config.toml
num_attention_heads = 6
head_dim = 64
vocab_size = 16384
norm_place = "pre"
norm_eps = 1e-06
bias = "all"
parallel_block = false
optimizer = "adamw"
learning_rate = 0.000954
weight_decay = 0.45
warmup_steps = 237
decay_shape = "cos"
train_tokens = 845800000
dataset = "wikipedia_en"
MLP neurons of a small language model. Each row is named by its layer, matrix (up: input weights) and neuron, and shows model dimensions 256-383. Each number is 500 + 50 x the weight over its row's rms, rounded and kept within 0 to 999. Numbers have three digits each.
Before each neuron's rows is what it responds to, as a language model described it from the Wikipedia text at the highest values.

Responds to: Tokens inside wiki tables and stat lists, mostly sports, such as a cell's first word (track, Team, Player), slashes in fractions (5/16, f/2.8), and All-Star.
L7.up958:428592533508539501535553445512560556470549528589495458488502483409480488547464441485520576534501442468398498631492544461474526423569520544470426540519498503507573586525450566469416534562515523580463508479543450376580530476486554411397543493484488475568434416412565435462585485467497533470453529469554410471463573425501492528511560481527479568529421501521429502454494583500506568528517

Responds to: Final token of organization names and acronyms, in charts, sports stats and references, such as SNEP, MLB, NASCAR, BBC, IPCC, NFL and Institute of Art.
L15.up362:479479484535544537464433496540501536475537513477549442453545489438544545520461527487419531545424422492424509484510514568510542519402494475507494471411577553371486595543501450492515498496538471554431497483517583488560513501547503489502460503477456574609436493441444579531504479476494543467490426539522494449517565543576475527520519544465456540561488482529424529519413432366401549442558

Responds to: Tokens inside sports results tables and lists, mostly opening brackets before country codes or scores and "'s" in Men's/Women's event names.
L6.up103:431532518488493486462523434489497487491537471589581470507422494549424470506393520466435607472422512487515392457476513486524534583446534509479479483467538565565458539503472565583476556492539531516501597483524472439544476446503486494467537452502524503497364429419433416479469596484496470507430464511569462532509457576461462563535640514427500588549453459489465413554544531519491504476518

Responds to: Opening capitalized word or word piece of a name or phrase starting a table cell, list item or sentence, e.g. All(oa), Gal(way), Other, Among.
L7.up977:431514530498572485525482455417501517504571522496568492485454620561518524482470410523494548456543545460480466553446472402509478507471570479502489453437519533487511524489454494515515517376541471604538509468570518513574581434596562518479575440512452533546447480411417518461538500460546457501371423512635510497487510442548482496529509537485460510494485510586401473565563510579485532510503

Responds to: Plural suffix pieces ending a split noun, often after a number or "other", such as submar-ines, satell-ites, wave pack-ets, resid-ues.
L15.up1151:458510555512543482643428406498401520482477593564562433530549474569525505564500542443456558487466463500532450588540546542461529491519560530410473485499466615508485495485512404490474526430442524593390507464423505493535471618530527485497513391514558428549442509463529501460474555470507568537551519537477517507608505530485493520567529541467495544583471531382464499534435504353483468443557

Responds to: First word or capital-letter piece opening a multi-token proper name, especially South/North in place names (South Wales, North American) or J/P/N pieces.
L6.up1061:465368527451601477504504478499458521535478589542530438474639499494450524529508465459467460514535501470537422561433520502585447501518480503505488343526448471557442531478447568446433522488489448555498529451560435555452588574508535479510400449511543504400468474541459541505485599492526563493527491429547387524503487556511442500527530429456576568569465477480524506480438537531458483493449

Responds to: Adjectives like new, other, original, former, old and future right after a determiner, plus New in place names (New York) and some mid-name word pieces.
L6.up620:526500510464530379568587558416489514533462498434559460464532561592481456477409568533512545465469467484496460508452458500410531521493645414457480453422466619496495614583476473500481489450514498539477576526417450481502517499520560472521486461494483537418461435491481413384517532473437518499495483482558465427464468439496457534465443447405473549504509485475501492469499566455503463429472

Responds to: Words that set up a name, term or example, often followed by "as" or "after": such (as), named, called, known, other, former, term.
L7.up603:505503474539560452451495556455531517496459475455476439458480498557446474547463587665519454515490572464630434536439517598555449454550535515459463446489502488484421510509512535484471509551466495448464610515424545541560527474441594423453448533461523517427602437520617553437538559484473433501549451543552504530529458443426443510516505461468530478519482532504438502525482521396560512494567

Responds to: Mostly place names and the first pieces of proper names, such as South in New South Wales or South Africa, Canada, Sydney, and surname starts like Ry- or Gro-; occasionally ordinary word endings.
L7.up543:447411534495584442465416511481582457565503503587521492477502506486487469577529441532583490444432490453584473472420548529453579516470540601534475452511502495500488537427468489534531489352534488583463495486476511498529518400441563539456540574476501536483486461499554525518469425459503450530469566505626585459526537591526488522467506476473505474520510511500546480456543515480479480517585

Responds to: Fires on two groups: modal verbs or which right after a subject or comma (they would, it may, which could), and decimal digits in Wikipedia tables (55.39, 82.5).
L15.up891:435570467599471510521536479465473437498513496501562463480504486486469530457448454497549544428373492514446558519458482514439626558531507540476455496388601480562525581587480462615525595463517464435431541473597564546466540507500430470515536446571421498500489503478502468552591523465501463469550531506582540532518621537443474658616568501551438484497470531531530499491503533494452495442642

Responds to: Past participles after was/is in passive constructions, usually with a by/in phrase to follow, such as released, built, used, translated; also of, that and table separators.
L15.up454:543451522486508500467547572433416492535449605489524446496573488559491563406496559487492490425435524513641503462540501517460547446510495518467454525508457458477554496500436379466458537546533600535471523482476509528469662542498525474534550538498452460485479661465423436555561514508371418430510535485480460501616544502484552488472503460404525527520464446454457463472534480524481398433584

Responds to: Words about how media works are released, formatted or made, often in discographies and tables, such as CD, released, video, created, digital.
L6.up385:537469471517509492571504532460340546518545543491520438451601520514547530447412457557522472487526514468562513519491480483405607497480507431406516521519501484538546607588504500453467512562527560512389500464485572504481486568594496517567483411523457514527497540481447431485498551451437595496513522517495576479598491501520475524489527473477491567536478517473511480469474502488430460361524

Responds to: Subject pronouns and relative who opening a clause, just before its verb (who was, he has, they should); also mid-surname fragments in name lists, like McC, LaM, Fraz.
L15.up974:490483552511572567507524519497508508509488571538524525469522427537473540468500564502531500561501470457450413528495547524540515453533480431456515401461445468550464554473499445609403487527416519423485591452596582547479599507508468476516562506532575529458457581535526555484495436549485509464642506419503475482573597536500642500531453480543544471506528480522428497495512535538630447513480

Responds to: Fires on the head noun or relative pronoun closing a noun phrase, often after a/the/this, before of/was/comma, e.g. "a change", "election process", "which".
L15.up35:559583476493432533651477514452435489548532556539479515455425506575419437479487508447482464520477486476448462540416489446403561521393505457459534512408531589471439462464471456531466535478538473468468550428533454483547642538472509500556620494565545522567349474524581483486518465477579487529484466472474414551498611524496480515534476490495478482576362431470475485598482489540564492463500

Responds to: The opening word-piece of a personal or place name in lists, tables and native-script glosses, such as Ar(ne), Gut(iérrez), Cyrillic С or Japanese katakana.
L7.up1079:516485537561546505457416498473468530462549561454495470466526513483483475455482517509555532522471400467537497507466516473496549503501497482482295531477561519540521491487509490468461494483512551518510424517513542484551549499476605511545507521536444589517512553478477554554429547406410456435489538437530491508488458495511565501509598403524417600506436511482388491508556494522509523622537

Responds to: Mainly "consist(s/ed)" before "of", plus degree words such as master, Bachelor, graduate; weaker on count words like two, three, half.
L7.up364:591476536575572543610483564475432506561467594521462523503494499505362424517474478412574478386408522486433480573501524508513529507340489504558503390516402499481484497541549401554497477440499481521487539519575460470518495607523532500499527434429407534483552468583521502532491527291470543433558588536513473524548473504475425502517497483516556469492572511489515472524486494629473458488486

Responds to: Short pieces such as an, l, ul, El, San, Al, mostly the article "an" or an -an/-l word fragment, e.g. Taliban, Sabaean, Stijl, Elves.
L6.up482:450488494485472515606512551381476503458545487421513500455671559559511517445494482381486577561471527478350534509510567518505492444454469542480530489463536537548454481420454527517523508451508463538510567455439381485555498535419457499498476490558474526455457484508405439494498597380422472493555539416510394607480529563569505392465523457479557517466496490511481556523476550510462481497457

Responds to: Periods after initials and apostrophes inside names in lists and citations (W. F. Sager, O'Leary, D'Urso), plus "an" opening appositive descriptions.
L15.up955:534518495530479508448538497420476490543502473603492542499551514722448479501498539499550491521441467499422508518412554501450527347423538461498520511436510504539573532517586473534506560420461473555546634477511526485499528521480484509476554516455567548469469493450447500492516512467462441449536477513539445566432402529499451538486583436503546443521484505459600499539462559531508455468540

Responds to: Finite forms of "be" (is, are, was, were) right after a subject noun or pronoun, e.g. "symptoms are mild", "It is"; rarely an initial r or R.
L6.up703:429549488547488406534520502476457455495499610474509460475598513525475451502485479480517477513508535457509415558397519468462480537515566544461553501498496561449549520535548448500396512496524448567540543486449561497520527517479494476483447503486493542514476523466391441598492503486464530493547556477493606536561651604481477502488539417446529518484438544488500576535493492475518548481493

Responds to: Fires on the main verb right after its subject or a relative pronoun, often only its first word piece, as in comprised, turns, strove.
L15.up335:417489452467582501627565511569496578482459493564577494495505411592484515549474542508473445473491501493534529522454475511491508495418511415559494431489486490469485579517437543592507472390498361515419524446451554453561590525458501502548490475458481526504538482568425461530526515477428553424514426534440563438564629534515473519561461420425521399607588506524544494525474457493488507553528

Responds to: Mostly "with", also "on" and "by" after verbs or nouns (honored with, in love with, on GameRankings), plus person-role nouns like author, player, member, and name word-pieces such as -ard.
L7.up196:632482472478499531594623529474409516503564506477544481495533521526501534468451450534494503459506537508579490439508547487445531519504495529466505409488495597525528492506462500544447458478484426447462564518509416509467491540529469533484574509482493439452507467476537437529568546499407421492520517468505496419493500569498517418438459463399489559587516501445545434534473534586472404491439

Responds to: Relational words whose complement comes next or refers back, e.g. of, than, behind, such (as), latter, way, plus election-table Majority cells and date digits.
L15.up474:644473485491462483545508478496477448548519534565486484493518515552511478515525625420432457525498550484578522495426477532483521457425531429482511527457524530482504525582484475519540560493516468542521530526477526542555494465507547489446469452471493395484572528519463501502556553503398526446572447427568481508558440398444540545432508538500559538471435560467396469564523456465533537480476

Responds to: Fires on modal auxiliaries (will, may, can, would, should) and subject pronouns (they, we) just after a clause's subject or comma, before the verb.
L7.up72:445540556535496398552566525416464491516475624495536468535509465460502435478358538525599592443522438477561494493481531528471456494503460495421481471461502472535420474552460479555470542487459543484487447486547545481519564545483463489407590572482498546465511500533528392480527488465454451477552480508486616522617528532489499528553497461531482523531473537476446559472539453540495488530497

Responds to: Prepositions like by, with, as, into right after a past participle or adjective, e.g. written by, dissatisfied with, inventoried as; also some mid-word fragments.
L15.up357:586493600571458517410631565472507467544574596537527501464606456575530530570518465552467533455524503509458488474409525494413450462537547445508518515526481512472513564564546472505398519490585523575499468484447455458525524508480514427417552475420579575479524466493524585476573475441544521464546472425583465513483430549487530537375513530459506505479487590623572576460540552594482520509513

Responds to: Mainly are/were/is after plural subjects (players were named, teams are tied); also final pieces of names in sports tables (Bolton, Elgin) and northern/southern.
L7.up42:441445417551453437571497497484458426529464535518622454462491522638493499565430419464463403476465390508431451487485513532480492536492485455437528403470477504406491528567386549509458488548539472615482605540506532427501466502478469489534550461544517527446495534515468423543442509471469472541591484472475571453510509555424472506524521527447514550507482509527505524472569454567499487449528

Responds to: Words in the middle of set multiword terms, e.g. metropolitan area, household size, Fighter Squadron, plus "+" joining numbers in sports stat tables.
L7.up546:538545476585469566400511554520520458497520457433540517497450505595519459540419577482566445482492442512504544572479540545416579517372561486489526479369541522359493549502473445508484485420509483498511500514571527451504506500512517488468560406465430466596482484444524460483585417487409442512462497459453502515484510582382513485493633595503490543532563555417515496464502574547489530528564

Responds to: The opening bracket or space before a converted measurement value, in tables and infobox stats, e.g. mm (2.9, °F value (43.3, ft (474 m.
L15.up1070:451522525610523477475518559481480469504572582519560506439439500478533473473481584439440482471457487478368500563449515404471550468591517455431467504546434516482545452448506490491490524556466476483480573462575487420561510473462425437557568514478424448455547480491550519516514527451489459487531445562541525549531470529456420433557601426514537498534510467433485502557524521478544518414525

Responds to: Car or team brand names (Chevrolet, Ford, Team), "Art" in art names, and past participles before "by" (designed, acquired, written).
L7.up476:524485404437526525527467419500415542517528582546496472475498430390552503472539483429479495414569502449484514525539471522484530578442462441493494607498475418536506628523504519435422487454523469566452464480489494496452577520529497416536521431567456559533486503513464541524502560434520552454513482549484447550511505547515499526477506414379452556512466554484458550503366424509489463411487

Responds to: Forms of be (was, is, were, are) directly after a subject pronoun, relative which/who, or noun, e.g. "it was", "which is"; also blank cells in number tables.
L15.up594:510475516518585486457602658484485430470503510537548458509627602505389487465494578359461448483404434500519435489382527507510514423513506348477479465453447434539641517498482520618462629460538452457523543470493512534509508510569481426488433455468511524518491522446507443573506491428497482432578532562512484503534462504468428607474519338501624521472501490464429483508452482500457473476565

Responds to: Tokens inside proper names and competition terms in sports text and results tables, such as Major (League), Premier (Division), Living-ston, first (team), player names.
L6.up361:447561482546522501511427437447491478472581410492619363479517530513534518524444455538470478472474492461496464586454463510431478531444595417483425512497527470483479510482412502537423518427454491669480588427460526486578525556579569459484513425507507564501479445483435479463562595515518452527510392476566534390461540519550519480547545508468482567512431464505510443478468536477547502511511

Responds to: Words that continue a set multiword name or phrase, often in tables and lists, such as Second Division, UK Albums, as well as, et al.
L6.up811:439630465493422525563426443544489490471481493443523575635528539557531450472508450518502560466675663489533508507551506513548544422525581541548484416477534458493571480424503485427467488570421503453527515581544503465520494306487559573470491498522469453475509487485464484519557465439458493464499536501570668438457525504517496497514552509492564537462529492461473492466520605477536570434510

Responds to: The article "an" and the letters "an" inside names (Anabelle, Sean, Venezuelan, melanoma), plus nationality adjectives and country names like Argentine, Spanish, Romania.
L7.up465:645472491499490392483478532394440554507562554561476471454529528554518459480439518588460616444474572490531518513520526452532526492500526454391512475552512501522396563484487498496511492471570501527481503507530556542482501479515515481548465433469574530475525438537554526559484490535397424471498388473464488386546472541525524514429568409414517588532437538527507433593490523447440442515520

Responds to: Mostly "with" introducing an attached feature, tool or partner after a noun or verb (guitar with, camera with, teamed up with), plus possessive 's, her, and using.
L6.up1091:608539452580534505559465519448465462520518558503539454432545505506539459485470547432535457445566564476494462540560474442490510445506492495405503518473479470504476543569472491532490514592493477495541597498460479517583559530491553519520459520420489497475473471481469506426583542516445497456571521477522511500527601510473549426542549422497401540514511515450521557452440533554562482482545

Responds to: The modal verb "can" right after a noun or pronoun subject in explanatory text, e.g. "proteins can move", "It can also"; also "found" after is/was and word-initial pieces like Man, Can.
L6.up854:489446424511503400492450579511468502594500435389518478466433460515521447465420572564510490517471441484526451564528510563451444491435541541439534556414490608415477532538539483532466509455560523446528458525566500511488504487469510507453568461507554498514501539443454478462522587517558567507582508448453517424477462478465522473521463386578564505462508489474472509485492577564466489471511

Responds to: Cardinal number words and quantifiers that begin a noun phrase in running prose, such as two, ten, seven, several, some, million; it also fires weakly on a and on word-initial pieces like Th.
L6.up540:456481516481515539598408536527338552506478462490483486494480535585514524398493583538527473476503402484430495554412445504508580500528578433479557452444497500591573460577474517535463573419509458473507544498456425556456581557583494502576506464519446513588473457495481557526475451473444575484457526503556476450569541530542452487495470518549481516493472517464480525576415568528480365489485

Responds to: Short tokens readable either as whole words or word starts, chiefly " und" (German "und", or "un-" in undrafted, undyed); also La, Un, non, "=" closing titles, "^{".
L6.up910:488508550500613502510433528520432443524513530454508463483523518449589454519509444481502530478455591474412506518553536482533575558484485452535455484498450486455455489447461493556515546489508524567482564462322410526490632512432609474449499415440502453504572522575442481500505495560429463404512446504534508479521483595504511475446566434538492516552424531485518487493526519484428489545483